Weights of a small GPT-style language model, trained from scratch on English Wikipedia: 14.4M parameters.
MLP neurons of a small language model. Each row is named by its layer, matrix (up: input weights) and neuron, and shows model dimensions 0-127. Each number is 128 + 32 x the weight over its row's rms, rounded and kept within 0 to 255. Numbers have three digits each.
Before each neuron's rows, "fires in" lists the words (lower case) most often at its 100 highest values on Wikipedia text that the model never trained on.

fires in: "on", "star", "through", "starr", "from", "only"
L2.up342:157108117137129049141107151121110090074156189103211141085111134144107093106121070107144157122148146200148109104162104173118158102125134179084165135129072088111145127152089138134076152111159122160117119106095132076145165127101163106134111092144123095129117182066131101171086075129110112140126143133174060160135067109106123095136129144118194066126084129164152136090118182063156094085135

fires in: "a", "very"
L12.up186:149147077131112102137098070108095134135129052157102134059141118126139066147095137078122135118131084171190068124155123157144094154139087100091177130066172109185088120081088110103086146093111120100131123097106140145141140100123161131132098112101100168172130135173108177149141054148129150175115146132121116083122174113062153122150085123113136142140178134120093087144215121108097141089189

fires in: "march", "february", "april", "november", "january", "july"
L2.up303:123172088119123104131147080094151122109051117146125158162123135102045143134174158107085194137121156162159114091084152151176170104064115140117180165135136153144180126099083107128161123125162165127119127079194161133117125111132115111130072097082102129140115192116173109146116132079088051110109127139125148110150095117204115115091105097087103116085140092097158111143155083117128082164116

fires in: "also", "himself", "now", "already", "still", "later"
L2.up215:160178151144149116130167114157128127113094162077150137129092136060082159120137112102167142107117068119139125063158190156124138143157059165133161130139147108171118080101141155135139168130109108139096096111101160164102179115124133125131079115160134151162081157163057120159121088138066135149095150145115129179146188123143104144188112119101077141116200109111123155082142086158155072052121

fires in: "of", "other", "the", "some"
L11.up636:175110148168111125125203139149073162169112065149097113080101114138160140156136192125109170146075089180112063089108127136149163106082151172145139108136123061124178133123166125136144182124166165117084164129174127089135166154100161105135101118107090105087163143109147045166113152135133120151122107153151110139150126078102100105178122138115144139108154130082121109176101170168155132138217

fires in: "during", "the", "before", "of", "s", "after"
L8.up506:098105150126101106086156160212096211196133125156133114130141165170095088207132127052076217124130144108098153087172091189128124072068096163125141134115177107134145116102139149133101119143108124106141114085115115159146095167114116206138161131106066129045153160103109076189136152176111139104086142127124140120149114151130121141146118108136094140148108120142176091112122143089122119072110

fires in: "years", "days", "months", "year", "week"
L4.up421:144136102091122170140112075133210121110136090096081178116106161087038159155123112141112146081151139107157083149148115151079138137099090109140185137124118091171126095111129114157132110140147164163153135192147176150123189146124133139120087103084112116162211132054069146120150110105117084124099130118090100170084117064172135124152118103071124136142163125142155143104146122147156085128121

fires in: "the", "a", "being", "was", "as", "becomes"
L7.up888:121105109190177108095104107071134122106097150100141165136148113158070178146075143168103138116143164161135103133110122181125155168101158174126138139171147098148140129173129155081058176143102140000183133143081167104131162140132147172149086076141141107124185173115121089095106162129101152199133132119164135172116112126133183117138075119137078084144139122096101136113173062158101117161113

fires in: "a", "awkwardly", "my"
L11.up385:113113125134081099118168115122086191132099092121131142172123195168163149113175117168119117113133156128157114062090105149173075152140162113134176140125161102208091071083107127103098159081127131088119071116164129182124105131068167129129051124174103151124115136152171102151114120159094167134120148148154119134129143059124126085084107106163136139125112105101116122167162102191145079055167

fires in: "an", "anesthetists"
L4.up82:115129128129118104053170132106161116110089103087106146167113111105141139064137080152105140115159114125113120122083093158173228116105126041117129157139128144172177117159158069091090162142169128086046134158120191203108145124107190089167088097096094112104162158117114135146165108125133118187124145175203130125129121138138141091140130063099149132116158137079145149173086077162118137102115

fires in: "on", "into", "intended", "united", "to"
L2.up395:148181115122170055140116139125132098110103092156213146098099143132132059108128150111061143141113163165151114115114123078160195127169121111143153150120185086132211146103124167151140172113064135106122243103084117202079127123085125098141073118146143135095157174136150133155140104099139110163122140176132121157138116096095131126119100119148094024142172118070109104110114154113097076150130

fires in: "september", "august", "june", "july", "october"
L2.up376:153161117050114133182189115092158211190095135120066133083094144147107138142143137137086188081114137138203129184117156159151089089118180126081172147089123117128202129070083150124131098128095158142132136127093125126100171153140095154133118119149117157128083114141166170168133158073106110147063140102200092140070102138102080118184084092102111088103140126122178124106134123135166144143099

fires in: "two", "three", "five", "four", "thirty"
L4.up953:183122112087095188140101038124062122094137122144129107150115175101136145156150133117093132114097186127124131124101121097102141128078124094074124146105093097103130122148120119167155100144115165062128191117131177123125082103150132169109111076153066107055112158077112138118184072127150092111149132111144070174122121046136124073134114126142110108139163113102120143178107137145112124125120

fires in: "is", "an", "a", "output"
L8.up776:124116118104162135091116113092145164166127110144125122111086066150170109133129228156079091123161102120142064146105165102203140097112138103134147130106202171133180182138070147131149108138163155154077112162112153175116172109125190108079107125107120150131140096082172146133176113122130148186191134162168093149119154149104197088161116145134158108114080112098149130125137145159069131072139

fires in: "two", "three", "mixed", "phoenix", "number", "four"
L2.up492:083121145131089058098130156084146166210116090112096089137062140105104127110142125117153178153127126125088159119114162115154128105106123144145137139174161123141130120079106149132119158161080152103141090178175167179137136079118162151177098128067147175128153180089193139109168108081170077142138125145143101136111177101092074089151083097146120101075174110071054144103132147119155100126124

fires in: "the", "first", "only", "main", "primary", "last"
L7.up838:135173161168100134149138150103096157164081138115186144074103067117103080103111129156139149118131119134138094108171126175140150126094115164144133126189152174134130115142134105058091208155079174072244171090171118134075134135084157112081098148132129092087125138131136103164147104182092118173052144128141136127157103093129113166157142183131061146050088121160143073098137087159101132047115

fires in: "which", "who", "whom"
L6.up921:107134106180173061180170130048162097127087122133207133062095078153129153133150143133117089088088175123181142154114147126132146093133129137111179129133172119135188149139143139124099167158140146144173117156183119096137163136159149086143113124124120102126074114116192089166130115094165141152105138116107085112166165083184101130158106118113115121117098111127096137107126084114130110089146

fires in: "the", "and"
L12.up51:138151115188139163143164151115099104153143162106168164141099113104100143190152140126127056125132111153120132129094153146139083092139167137091098127121075092139125126091088185101068129143112184174118077176134124133122100129102136162146158098115114175155128140083129059160107082160062123202092105144177123110136108102151070119132157080082146133142197166056106107175122183125147126105138

fires in: "on", "a", "only", "once"
L13.up744:114127135219133084134115151084056177153128070126150143115101098132067114072083107177170126146137133091140130109148150160149118110104135113052175125112129047179144169136140104121102140140194161108141118111158077074131135130028103091126098090123110136125148109158157126138092087121136167130109125124129157131114139171127160090160116152154128091121104166139163133109097127106074099070183

fires in: "the"
L8.up114:094125123190147116121190161090045137100128104071177105140125156175117156100166100089124174141147121118122152070103071072146108062149095132103132114123112154157097144134202185110103085150165150109149123204073145096200103134100117158127120121046102213124128148117170101158127126096102137089121140158148072176095184111118122134208117117140125163104136120102088133144115073115133125118138

fires in: "at", "to", "from"
L8.up37:176089098179146116103184155131146101123145107152152142173092121118076143100178166138157128152131127168132110099094163114157084162146110142097159142076080100123201144098090138132159129195052154107135149162148188138072096153153141078164123116190123150152172110086123121171170097127131129152109116125100104148139142146158070108142132134148133135133095128100201103097136138132102156072075

fires in: "that"
L2.up947:096089110173191099106163151107122107190137141130191089101127177114079113076115105085060195106150108173162160122152139140131122122133161150192114143103111104189154062177149143092105152170092086133113158120158108078102111148083101073139100121099088097068159121138135138134124108094094117181074143104084103141138108095122137114230128102135059115152113122133098079138103180097171124097145

fires in: "as", "for", "by", "relatively", "a", "very"
L7.up386:166141122161061073094136141048112114119123133139131146138111151150170073143130128091145122145088042127141132131110161120148128101086114117125125138120159100130152117107148063108129150153147113131100105118121089159077116110159136082138120136127077185158187106187174163138134080128193095185116136117135175150100139121117177124159146139121161119154162133115171103129187147134139122105187

fires in: "de", "of", "des", "transferred", "studied"
L4.up481:062145044123128137109107131147156141134103189112168129074123143134107126105114096120179206126121180126156136191090124061116116120092120120135112134081134115122128139162072132101152216091072154025093107119074102098140122138112165165104098094144136092117160131151138057147082127076190117163128144163134139135168141150132133122118114111105177140128111124089154042065139146089106094124161

fires in: "the", "is", "has"
L4.up338:089111095148131103123144142162129147094134090126141162125100046186126124108101127155102169130156120146185098062061135113152139122192158083124132136110180091114170106163118133056137152089121175157153190153128148181130185147088101116141160113140085134125150123125161090128086104157081157141101127089153150113116162107103132086140080132103096170124131133166178070176106178113056164062134

fires in: "000", "million", "five", "billion", "several", "than"
L2.up815:141140104103110132159177116131145162161093142109160093060134128142114159174153180049076197130119086181078117139100148118124099113116105116093172159094102091085147083122141154157164156135176166171078125109095144168177120041138124123130088103121126083080041095087161150167147144107138121171128134139143136107138110113065151092188087129132072117142164140147123122145168158172150127109101

fires in: "it", "the", "called", "considered"
L4.up694:089126114149149117086133116130148137115125105125118138132111087152080104199162117144120129118103097168136130133125134197099206113139122106121163138127120048188160175159102155123087172183116148168153141038141158133088082134099142112150106146115103097146130126191162119172084150130101137220126142148110075148119140163102156117185116187153076080102074113141115110118107126110139170138106

fires in: "her", "his"
L6.up289:165093128168131124076086155160102106118133098089167208149122160144109139096138136205076132089091133177114108130153082124151182124087113168103163134150172085124151131137084103126104110128128135079092127095156192099140117083139165131094139122156107126109129188069133104120131098088094064156140132164169150123099134074174176092150142147123110077119170112102144129151142152141086166112104

fires in: "all", "several", "many", "of", "three", "various"
L8.up699:175148112060106174095147165139102102199089108148196090106076104102124132124144132116121108123085100141174143130125121119166162045079151171074135136089120071146177096128162119092158136131107096085182146108135083137167144129134188176164116133120135143056094137097116073109163085155167129192136122122168059126138133032080130081126078086111118109108165128131096145173125142183129127069097

fires in: "no", "also", "may", "not", "largest", "however"
L4.up414:078099146110091097122095141118082149131125112133136083129106118162101118151165144093112169087158106096132159098118125103152114033137140126117121128121108125116140104131162090117108125158147154136106147142154154177105135121063145128123115112127150093127078074124152129213175077165130151212128143143181134121129159157125148149234083131119115157098069125077140081140109171124156173109145

fires in: "a", "an", "his", "their", "the", "s"
L7.up847:126126131175112111137110066120185164181125056127093135155123076115062179087130156148120116136143050073177101089131147128154109091117165088149119143182140134179134092138133118130064170111123130139143145152115130174159118181127148135046128116117096107184161113109109110163112151112083074174161130070089085121139122086110182116147112177126096135118141128130156112118187151179111082113124

fires in: "her", "his", "himself", "themselves"
L11.up637:132140142127092094128140102166135141099162180161154192163151127137113172073126157181132135116085106168176229104121107154133178160140090124155167112164113136125156133137163148157105148139084171132119145096150138048185121091144133122112148132111098130152082164160114099115142115118103151136066125163154097135180160122183179101131095112144151196144118135129103141131150147142141133075135

fires in: "before", "after", "but", "to", "however"
L11.up474:137103121096151122136181135167065180159154117142114156107081189122097157161183128091097157135121139131114140138167121152114127114147117127106160130115161126192131181074127153133118155171123142149135132160091123078123108112137146140154113106114138156126125230063115161210122045127105157097095114117084120141090111146104122133117081112074126181162145112143107113092121153121105154140132

fires in: "the", "act", "war", "san"
L6.up545:148162062109131092122175138101075154151143160158131182140089113139147136136141122141091241064137115075150170163123099142114150093074134196120133139141122124190114186128107134139057124151142145116122156192133118058123074112115121109097120155105127120134161129131159110183096147177092145088064165142128109172163121118129107131158126112128114126131048122113109110136126180087187105107113

fires in: "to", "de", "des", "du", "le"
L4.up436:141148104136104124131106103132082146131141141171116136082102102147123113140100122139059146137149182186123110078041093126094099170130098138121159148067130116130189121144114147147132111168089144135137148171123177158115090044133043096106093102162082116165116202122152081132175098065170146172128140141108112153162187178105136137135098126161072116128116143085159101104102160085129126086169

fires in: "an"
L13.up644:111048108110146136128182087094130117147111020096091122134118160139119133077104156157161101125168128122131123187088159144105185112145098143089102144139151117148123099175085054127116114121166103160134167136100119174120133103128153110099140088151120168118169170101125181103140089118103106148166165145096141112157138090075136075160119149042203109114166080065089141133132135123119130109119

fires in: "this", "also", "these", "he", "league"
L2.up848:155094090162179105127183104123179103133102140097184085125113153094135119069144140093123168150107106193122166163120125108101099066127111120140142115112144103102133179163135153168080121129118135120112160147129118184141126108140167143063076137133145135084129142111061042138111125189111105119113148143173112149114171136175200142180081125092138172140112096122136131120139080090164083117161

fires in: "and", "or", "called"
L8.up420:157117137165143128155144123147178162150116065114122081160094173106129189201128119156095094111147100154081098139127108111091166138099095126121136141076125134164143113070114092135154144169086135017062158031122096179105114118102145107150121126145083183134147116132151070142145124137064159154111144107195120133244154177125145103145111159143124152076159133141133055097152135148104162108107

fires in: "time", "rome", "years", "year", "blades", "11"
L7.up480:099207140143147146156103095100207132096092102083130068144130192142116186148091118143158162112088096088135137149116111117122080109093103113135152144124102177177116069058197206138124088142138167121186158113169129089130164098151131145172101102117150116145144141147202112055113130093100112136125121163184121131121109100128197131128115111072149166119151093076064110156164118149137112164100

fires in: "the", "in", "national", "a"
L4.up341:095133104124134038151122159154142214138110095078113155068090129097107146079186126103127106128135134114176066166128154120128121083094083134099122142095170124153140122137142100077116163123036138056123207153155158130142158133159157170108100108087113087138159166141136046055101161125137114152135137123161163126164112114146076157115126101127167120090210138080129096140133099160034057113169

fires in: "the"
L8.up321:132089153164124137159188100070110143170093100114099147120076079124121159128121158134109157155153071129165097130115161162170083101134124147165179118134137101166170095116164115105095152159143154095126109099168121112125101191107125146084159127112139163163167117091116000220109095142103139123103121142158130140141166146074160094159132141136128151122163097114113103157140156131099124123133

fires in: "under", "the", "at", "by", "membrane"
L2.up757:088075117125099137089172130116129166147138125110106115085050098163074138035156113111154131140156179138147139111135147188206144133143119066062133150164172128163156091121157101161159110145133175150091098165150175151128148100130161095134131093110072150122144113147161138177114150091137132134094132119194135141103149140127109055134152137114109174153086123162171149103160123119030120138078

fires in: "while", "intended", "having", "such", "improve"
L2.up402:165117147121136121158116052159119105115088156124095131110070125109181165132189139142114119125091072158137138172143124124131173081161156077148119125123169086122242064130071173120148132123142117154114162078113129081072167151155149120134135115116122110069128097137061091146117142133144146153142133202110084178074084105083053138115116140147104103153203122138142156075156141142149114082110

fires in: "july", "september", "november", "october", "june", "utc"
L2.up584:083095130128149179195159101121180191122078093154167128177119146069102106105140072141135179108171094115204100106097152214160161074071086144125120170111117112117098104076124188140132166148131179114181108102138141137079159105095152140118064118146117122135118152157134148122086113088154077139121146137155145151091125100125099111135131078120099061116165110134185097173119138128086096134152

fires in: "the", "s", "a", "and"
L8.up698:077111121160076164182182113122063172120116190150148112120113134147151127209122152127109164131145079136098128113107134155124113096130119166082109151128124116104127071083153095092125208122177131072078105098107157189189110106149179161115129096123108197143097155168125088121154133115119128133057127134140107086177167153132098120232137121130107118142203113096087143115145101130143125118129

fires in: "who", "which", "had", "born"
L6.up208:145130086134145150162178120076092114074138075115166159134111151153127165119186126155169176098128134229178097139133118163063112110119109120124184135150138147139115184159186134086054148126104167097198142181118142177130141151086106099171108109113112122141127093100133134146116146121131146128127134159127052139100172094079134111183133118142161175134116149096084171141214123174136106148116

fires in: "even", "on", "to", "beijing", "mississippi", "duchy"
L2.up220:133119143136164099158160075074115123115141121170169097133115087109107134090149141133110162143084148108114148184104067161152153137151117134086143140169171073157143170107130190189105081142140182115100123144126132123120169122054113114140081159151110175134096193124159087150151133067090146130070150110180124115109157162083067130141116116196103057108162122080155130120113154108096071095140

fires in: "a"
L11.up389:155163117200109142142103104126047107141141120080156143069137155180140122172131204160091109154123128133057080077157131112118155116102044083108111149065132161122086136113111108083129092143124096121127123136121128122192103073082192086138113077184125122110145115106214177161127143137127150143116141157102121144137134108111150137083144184161116108102090089092142125140158131133068177079151

fires in: "of", "best", "for", "appointed", "a"
L12.up215:191139122132094041210165142093114158147106142116097171129126165106117166182113161109037166148133111127157076166142133107135125141136149101126132127136136139188140073093095110170125082116151160103111130200178113111151131167097205064061124107138150120069123111129132072102156056150065139152136133134164153164170089105141177101192155113125157081129092080136095084135102170184115129134115

fires in: "five", "three", "four", "two", "separate", "several"
L2.up127:192073131164125138139121086145183120223115070111133094132061131141140099166223089117103132153116095173143113168143109122160140071134161046083123137121120075156185133156166149131096132101112148119052156091148131106108143117166149145158114095127132097084142170078116090117112101135165114141134109147150106131074099070098117059168051172137144088117151138132117114177104189109155184135165

fires in: "him", "them", "this", "themselves", "himself", "it"
L4.up566:109128106153141062139109100122185163144128086104145146121114172116122085161151203176098103096143145172156147062154096190108168123097169118109168141146150143176201090139133116136080159084105094104142132130127177149097158093117097117150123103119110181135121159118041161076116082121076066149082130116170080143152208122138117126139126152135117060137114132143137186106141153201190137136136

fires in: "not", "did", "letters", "may", "can", "doesn"
L2.up120:088118147146089187133066092142088139092142147123165120098090049150088121136173119140105070101140134163095056104205101098095168124168069148148152144123156124148127195148119117136162152154080146111095154157154185140141124103094106123098164057048118082138151086085115149189119099147162106183148163123115132149112136097073141135140126153119127115166069126125135041106143138107105119140131

fires in: "the", "website"
L6.up754:147145138122084145113113152190100134124114160079214192126132086127135092087128137175119111114157110154146125139133126145101177126143109092100114141101157099154140187106111181104115115146149177088151150120179127149064086162118127081133163135130145109133140117140152106111094123156084170182091144119134089118148144070166152129133122147118108153066055106125061157090151120072130140062143

fires in: "september", "august", "on", "june", "july", "april"
L4.up923:090108089126136108156195143081146129205134125120112159134083173101127167134139172144118185112074177099195135164098155161147155102115120152084161148130116118167146103129146091163071113147138150074069169154104169075107117072104146139114132097163088136142134139141172109125102124149100181114083119137140109131116128152163106096201086127087069155150087125131188119141104170185116146085164

fires in: "or", "and", "the", "as", "even", "to"
L8.up73:097151119163094126161117126126097161126100185101141134165109097122088083155120176145129084143081091109123159197103172124107153107123094076138179131128107102103161137081080105092121137139119161084089077135123090142092162130112133187158139074103172174092186155199109061135146116116101126152105147162176110178094118147128147065123161078133079138092118148129104129146118188123128145131144

fires in: "the", "his", "other"
L4.up362:125109106115125080141202081115119143103125140137157123170140133143090105067127163134150205151128076078145125157052122130127151123130130127118144143149083129178096122169173207143113162137141142136117107151073127107091131088121159118099096142116104145133130137116137100109100164092177123140090133104153099126170103037129166070128115088147113138101116134176079121113154108178168052105181

fires in: "his", "an", "law", "and"
L8.up658:177103104164120154083154079191125113192158107132057165124133082125137184113093159105077102145133115092122139127079107123140162078098124094078102132147107110120147116157116053073099156250134150095101170098130100182133160200110122084121105125156099149102154159106138136140093078155095065136148147051114108159139092070141164105134123089145114099114152098144121093120174114082112121133148

fires in: "career", "season", "year", "years", "before"
L4.up118:119168130093162057104077104153079110124161162100167162111121136144104149086063064156115215102132128147188096131098164157115111134130092099101137162121189139163139108125116154135112133141114137160133111122148137090096169141183166117110112103057153096107170098084142104107110118109083077143093137146139151126091118072144085165135132146125066134136098149148138127081147096109120082146102

fires in: "and", "it", "to", "km"
L6.up841:144126184125127143062098080066146194120117100158163111126115087083143127181118124130084170103119088168115050188112158094072129107153074160149101139061194135118133180142106121107131118148138144135150165125167105144034085143119147120123081145135079140170131169100155103145128137130086108124131125183154143100204143124168074146128195143143085161199108091150110133117151083166143155141154

fires in: "an"
L6.up157:142128105139111121084197127095123152136094049078109137128094142080120113145137095177129155129148074105130112134094142163186171144129134069116106148134187109171180131131084082091135155164169175122078200123134134186118187156082163113128112125114117149148179204126145160166151084117088136185135139193156130123117145161157155097121093069135166149180193129067116107125112117180109135129141

fires in: "that", "this", "finally"
L8.up512:161129100129132123157111091073119155150132121096100107126106148195143118170185110096118134114160102144159134018133126144122084119145133139167111143094109123196170143144123132129027129130110187107137103096189135093089141162098076138096086146131126092161099144163082144178099140118131129112113131142159077159096109108091101128166128145122135138163134121199088122142170115119160135091146

fires in: "the"
L4.up531:103108126128121119145141188141114151147140099075124114078074104137163120077120178146063147128100117061124126157079130159150190064081136118123141138102143088121181125195118078097126180164094154146132118144154146101099098126137072102095102116143081135124158146139063108183136107113127113143135120172107103153122166103133124085124157182153107114153111151175132157099147144084110071029182

fires in: "s", "school", "of", "medical"
L6.up906:149098126103060084184168106178109129089075095131091096118100160108096182147163091111125124142095082143118123064133108105189122150158080181149148137152166119133147085183134143137104113119076166087126153087188116047135114178134180104096093122138107183146143104149123118157114073115070123139113161142145162227152097111141097158114164095153089189120174114081136070094134193136142109122087

fires in: "later", "also", "then", "he"
L6.up1000:125121058111120097150216123102149065112084161075144146124142131107103157185159166106105125080169110190175138066125157110099123136095058152131186141090137094114138118103144116124106124187090100097160204162101142095107138128134183112090101073128074161111157142097144105127124087127132024109138142169128146195099148147125163103178128105107121135142120151118101155103144106121144110077187

fires in: "on", "in", "after", "with", "at", "though"
L7.up717:107132106151166069135099106107071117089103092126219158135122130113115128115091083120138168145169139132155130154035137116090100078122144097093200143071165103169202159112085095136123182136128119129208149109135143122087152078105177161119109113122115106144114118104195139162149134142147120109155136106165083142138150110123126159118154131142123116072118102109101120104148122179106140149140

fires in: "other", "english", "either", "among", "any", "language"
L2.up721:140129117118126195134192126130146109093097039081146124150131037051146163161127149116114090106114102069096121107131058116105156074134164125195132156154156112174175118169194150134126100155097185083104181156149126176092097123130137099169168144103085110077150128119039118142122084124175070137152161121108124092140134127176146123120136095128081094128186128142112090094143127155104149136128

fires in: "way", "last", "only", "history", "name", "time"
L7.up258:100163117129153177163163126142109159149143034115073089124099135093069209085162126110055083122147138159135101060131180187167091144176129132109080155097118175129124141111132078135124132130086161067087108080186106147126127149110148113129132118114070156109132108130069178129123110158103147172135127107218086145116126191137105148160147137091097180114144145109181098116128153099112163097186

fires in: "in", "with", "on", "computer", "until"
L2.up762:103092143116143082169098119176111115113165131125175146094122104157155165084094119112161166133121154086173103197110134142146151090080172042056107145062170079147134135185165132091166150111137137123119128143169101097132183130154137125134110128123096119080168166077161099160119082161129119116142146145132132134124136121189112133120111092121133142150062119071117055097135110086070073131128

fires in: "and"
L13.up588:097129095108122122127152093129143178162146172105163138177105155070126188176133149115089085167137085137128140156100197129123120072152080085099141150116167131179187149071159154063177129157110185109174134137134138151083087176156165121109073090108162161159135171107068019128145131142143145165131120124154157140139170076122084113101113159088118142164063146131087190069125106160142146076109

fires in: "former", "senior", "top", "best", "world", "appointed"
L4.up378:193115118096155196197172112115140100115089099157106152184114136070043144169093127181141177140161103119129100092117126167103119126133124125065152143177149116119114131108081111136139115146146132089089128151160143122151137125118224114153103117091125113034154181135083079113136084113141158177092136106127132213109100091146092085132060088153109119144153133065182092127099155129113090101087

fires in: "the", "as", "including", "like", "by", "with"
L2.up1002:137070112114105134188080082132129147151140149077117097148095068109098156103155191113135144166092110138145092133076100145189178092085162111149145152107150085097149165194126092143109147132087173101147121193143103132179134149101153140163037121146120160140151118160083117177123098128075125132111119135156124132145136056139134090173116095137160090123131142107153142144144103124060117101163

fires in: "and", "the", "or", "of", "orca"
L7.up68:105098102150147110132155155141068123126124124164144103192132035113097190168156154196140125144137115160187140098098165102102149127078117174143113145148164115155141125139132100128127135182071184078133180122098104127129084172131146163172150090091069106128134075110149059139120126158176117138109144094169142144170145096151164084159167055147119150090168142143105068082120165176152108097079

fires in: "an", "rebounds", "km", "camel", "assists"
L11.up378:108153032135103130099134158163178250130087077116118093099139109066126149100094111166098149118145129121136067164132168166095164131137090081120103135120111137143144138169137135094118083123156171145151178184147092089123130120126158115076167115132154120153155194100221142166173132144125124125111163168070170118124131106138119123151113138147149106138136107086134116118168082164036108109143

fires in: "in", "the", "western", "outside", "southern", "of"
L7.up749:113148133134146183135079168133065123162113122147143108170107107110172083131065184165087190135099105155152117100138142155122154068090111125100170126125172154056189128135122174117081118100107107123087165168126092135128143088130161103092064124102105120090140161159080067140164083140152094137166129149163110114100177091199140137136126157139109120139151131078171155153109117126135154090197

fires in: "the", "very", "more", "relatively", "of"
L11.up841:122076123195103168112150128138098141143084140117095117127078119155098142150154178097080128132103188088107151207100120131156187109178051217122152133158151094110116117168106140132070174111100130115108149131115124173107097104059159142131102121107113092163196098092125067135122059178088153144080141143143146069137085124179185142139129149095065102091159142066186139121119159134133121142072

fires in: "history", "because", "died", "time", "death", "case"
L4.up231:089145133127145113124178141158192183081130094124105076072101151112072162149144121152099103085088147139159138147151150137138107112151117087122171123099117134112117145082135081087091100153109169109120173085086117111109111145103148096100136145082074090129114126131156088111091109142100128094029138132106112162153129155120139142189075133107114097109148127146109164149122184109118122091065

fires in: "of", "de", "for", "to", "at"
L8.up206:121086120143129140114092105172091152086114208042172127143082139066044105114164162110085171145079159175152127123091137116127122160119063101107138137111138102144186160121109168133147183089098161150135090167157138116093150162151107152174144076157157142113143115157108081184116104127158160115148138153103145130133166146104127139113139133126068099167144146168138109101135192139114111096112

fires in: "was", "is", "the"
L6.up824:137121125168132097080153184110139166145114127129155120098079135098151069129191134226068107113123126074135120157083128219114131141113151123048161148127175104163138138170128149073127095124090150068078170190115141164093136093146160155121133125148082140150120169135085179082163125123184162172032138177126126130129130153140168094170098169150136067109136133089135112101163156193095120119135

fires in: "the"
L7.up497:088066139155104080129167117094103127108118168152118140137096119126105147077147136133068150150144140163145115176112069155121179095116139161063141126103166081151175074187156116107083194136145164144087158181099161120125092160093167095093156132133127144206161191150117065152082114133054068083118124184136095128141187112202126122184168162123134106140150096132156078121131161126108136082169

fires in: "other", "of", "among", "the"
L8.up902:169160100175116107181144150079064143157121122104157104120113108122131127110099083090082099146098057159123140165128118130128104099148093146205173136169111121113172108107155076154102145144133156155087139203156149147124145123119154051150084116163098139129164136120100062131147122119153087109098150105143139137119114132131108125177165088109108135122128128154087074162161116128116148054132